Weights of a small transformer language model.
Size: width 256, 4 heads of 64, 9.5M parameters.
Architecture: rotary positions, no biases in attention or MLP, normalized queries and keys, capped logits.
Training: a variant of Muon for these matrices, 515M tokens, 7857 steps.
MLP neurons of a small language model. Each row is named by its layer, matrix (up: input weights) and neuron, and shows model dimensions 128-223. Each number is 500 + 50 x the weight over its row's rms, rounded and kept within 0 to 999. Numbers have three digits each.
After each neuron's rows, "fires after" lists the tokens most often just before its 100 highest values on Wikipedia text that the model never trained on; "fires in" lists the words (lower case) most often at its 100 highest values on Wikipedia text that the model never trained on.

L5.up333:545464398511409519455381457472514476479536301501502557481481498587565490479560451422446493540560529526546618504525453464510538480527446453486618526597440460531566462514555507402484532436514542483426451565536566519482506547591528545496517538482517464518635473501473481440469544505563499587
fires after: " New", "ond", "el", "ost", "all"
fires in: "york", "london", "angeles", "boston", "dallas", "chicago"

L3.up652:445496513561614538546511538530483462517497550488436553536546525530520462479542488425475570505469461457555511428554562551584544466483474538491539536573475455541429498472500583461534518507558553473536511472390415485499453453555562440467519534424457517535490514420423492564435428558459594490
fires after: "ar", " l", " sm", "fer"
fires in: "large", "small", "largest", "largely", "different"

L3.up904:571484495507497526445559453541467510470555405583487511477521466545416485492477513533484516536527577459446511509512440555394423471455498585500574534508551460533424535531428525552510450475388573466494489495478496514480446491437531572592464612468473425463565586443577525472488489464501581521
fires after: ".", " B", "F", "ing", ".\n\n", " F"
fires in: "in", "by", "for", "to", "from"

L6.up870:459501460477442465561584497497494443455586479492391562480426585492471531483515522511547464591578535494380444478493429561584642526591439498581597359440523498498478438477519552511547535576479530503424557526623488573492423566482449473537606502461460538490538566541563532532521478581562489423
fires after: " at", " during", " to", "y", " of"
fires in: "the", "on", "in"

L3.up1021:544404483493454601469470530420518443534445555491539511503461515462439496501581523504539538550534475484482536592433487562561433485509527502535474451506387522447474489539495603493502476473563565546467469476539450553490523489487523587462596442504443531627451496475430503525473489475440521454
fires after: "ail", " R", "im", " r", "el", "pl"
fires in: "railroad", "racing", "railway", "similar", "races", "religion"

L5.up221:518467399567594517505535504576446503484440580432487515476546545491425484382573510450495465511448531513619453499503432558467547546587431488493526528465525486496522536478461491567401400528533493478603450508503486547536513474560518496531555514609501549505495439503524560489426580536537494417
fires after: "00", "ill", ",", "20", "10"
fires in: "000", "billion", "million", "200", "thousands", "100"

L3.up610:470491494594500552506574555555446489538505452407495524394528560577490463570492498443515504479532515505520453452472503475488495505492553479413531571530485575438489541589645497516479545521533547553524447485476534507559455463455582523508468541468494468435488565331508532468548496403617498522
fires after: " a", " or", " an", " the", " sing", " ent"
fires in: "new", "another", "original", "single", "entire"

L3.up419:513448450441452520539441536517523508353516539518469465478441567484478604529577502516540496570416559499471446467463478501460524497559519512521545402453573437559602412503507524450478500472470536521508476588477516455425552489459579497469451611428491458555512461364555441490429509550526497462
fires after: " R", " r", " Sw", " P"
fires in: "red", "railroad", "railway", "richard", "sweden", "reduced"

L5.up1015:492568510575541538465494453476410438521412561502547477475565529540542573438507527594555444480563478436530507471552462452510499467424500534436574594523417491544571456540620532474444480538627515446491483538513515419483515447529437442493457638538463556507450441462529570506422557541443503467
fires after: "00", "ill", "let", "th", " art"
fires in: "000", "athletic", "billion", "million", "article"

L3.up230:570489504477501457544523525463453520447448448516500651534478559500435476443485423456515474439463453490506412420474479479515534464445371394538589449470527407458543498567425544561430406513427496526494467482494398441493450435524453482507541509412397481509582506539500395560493589577541514506
fires after: ",", " Ch", " Sc", " Gu", " T", " c"
fires in: "who", "chinese", "scotland", "guinea"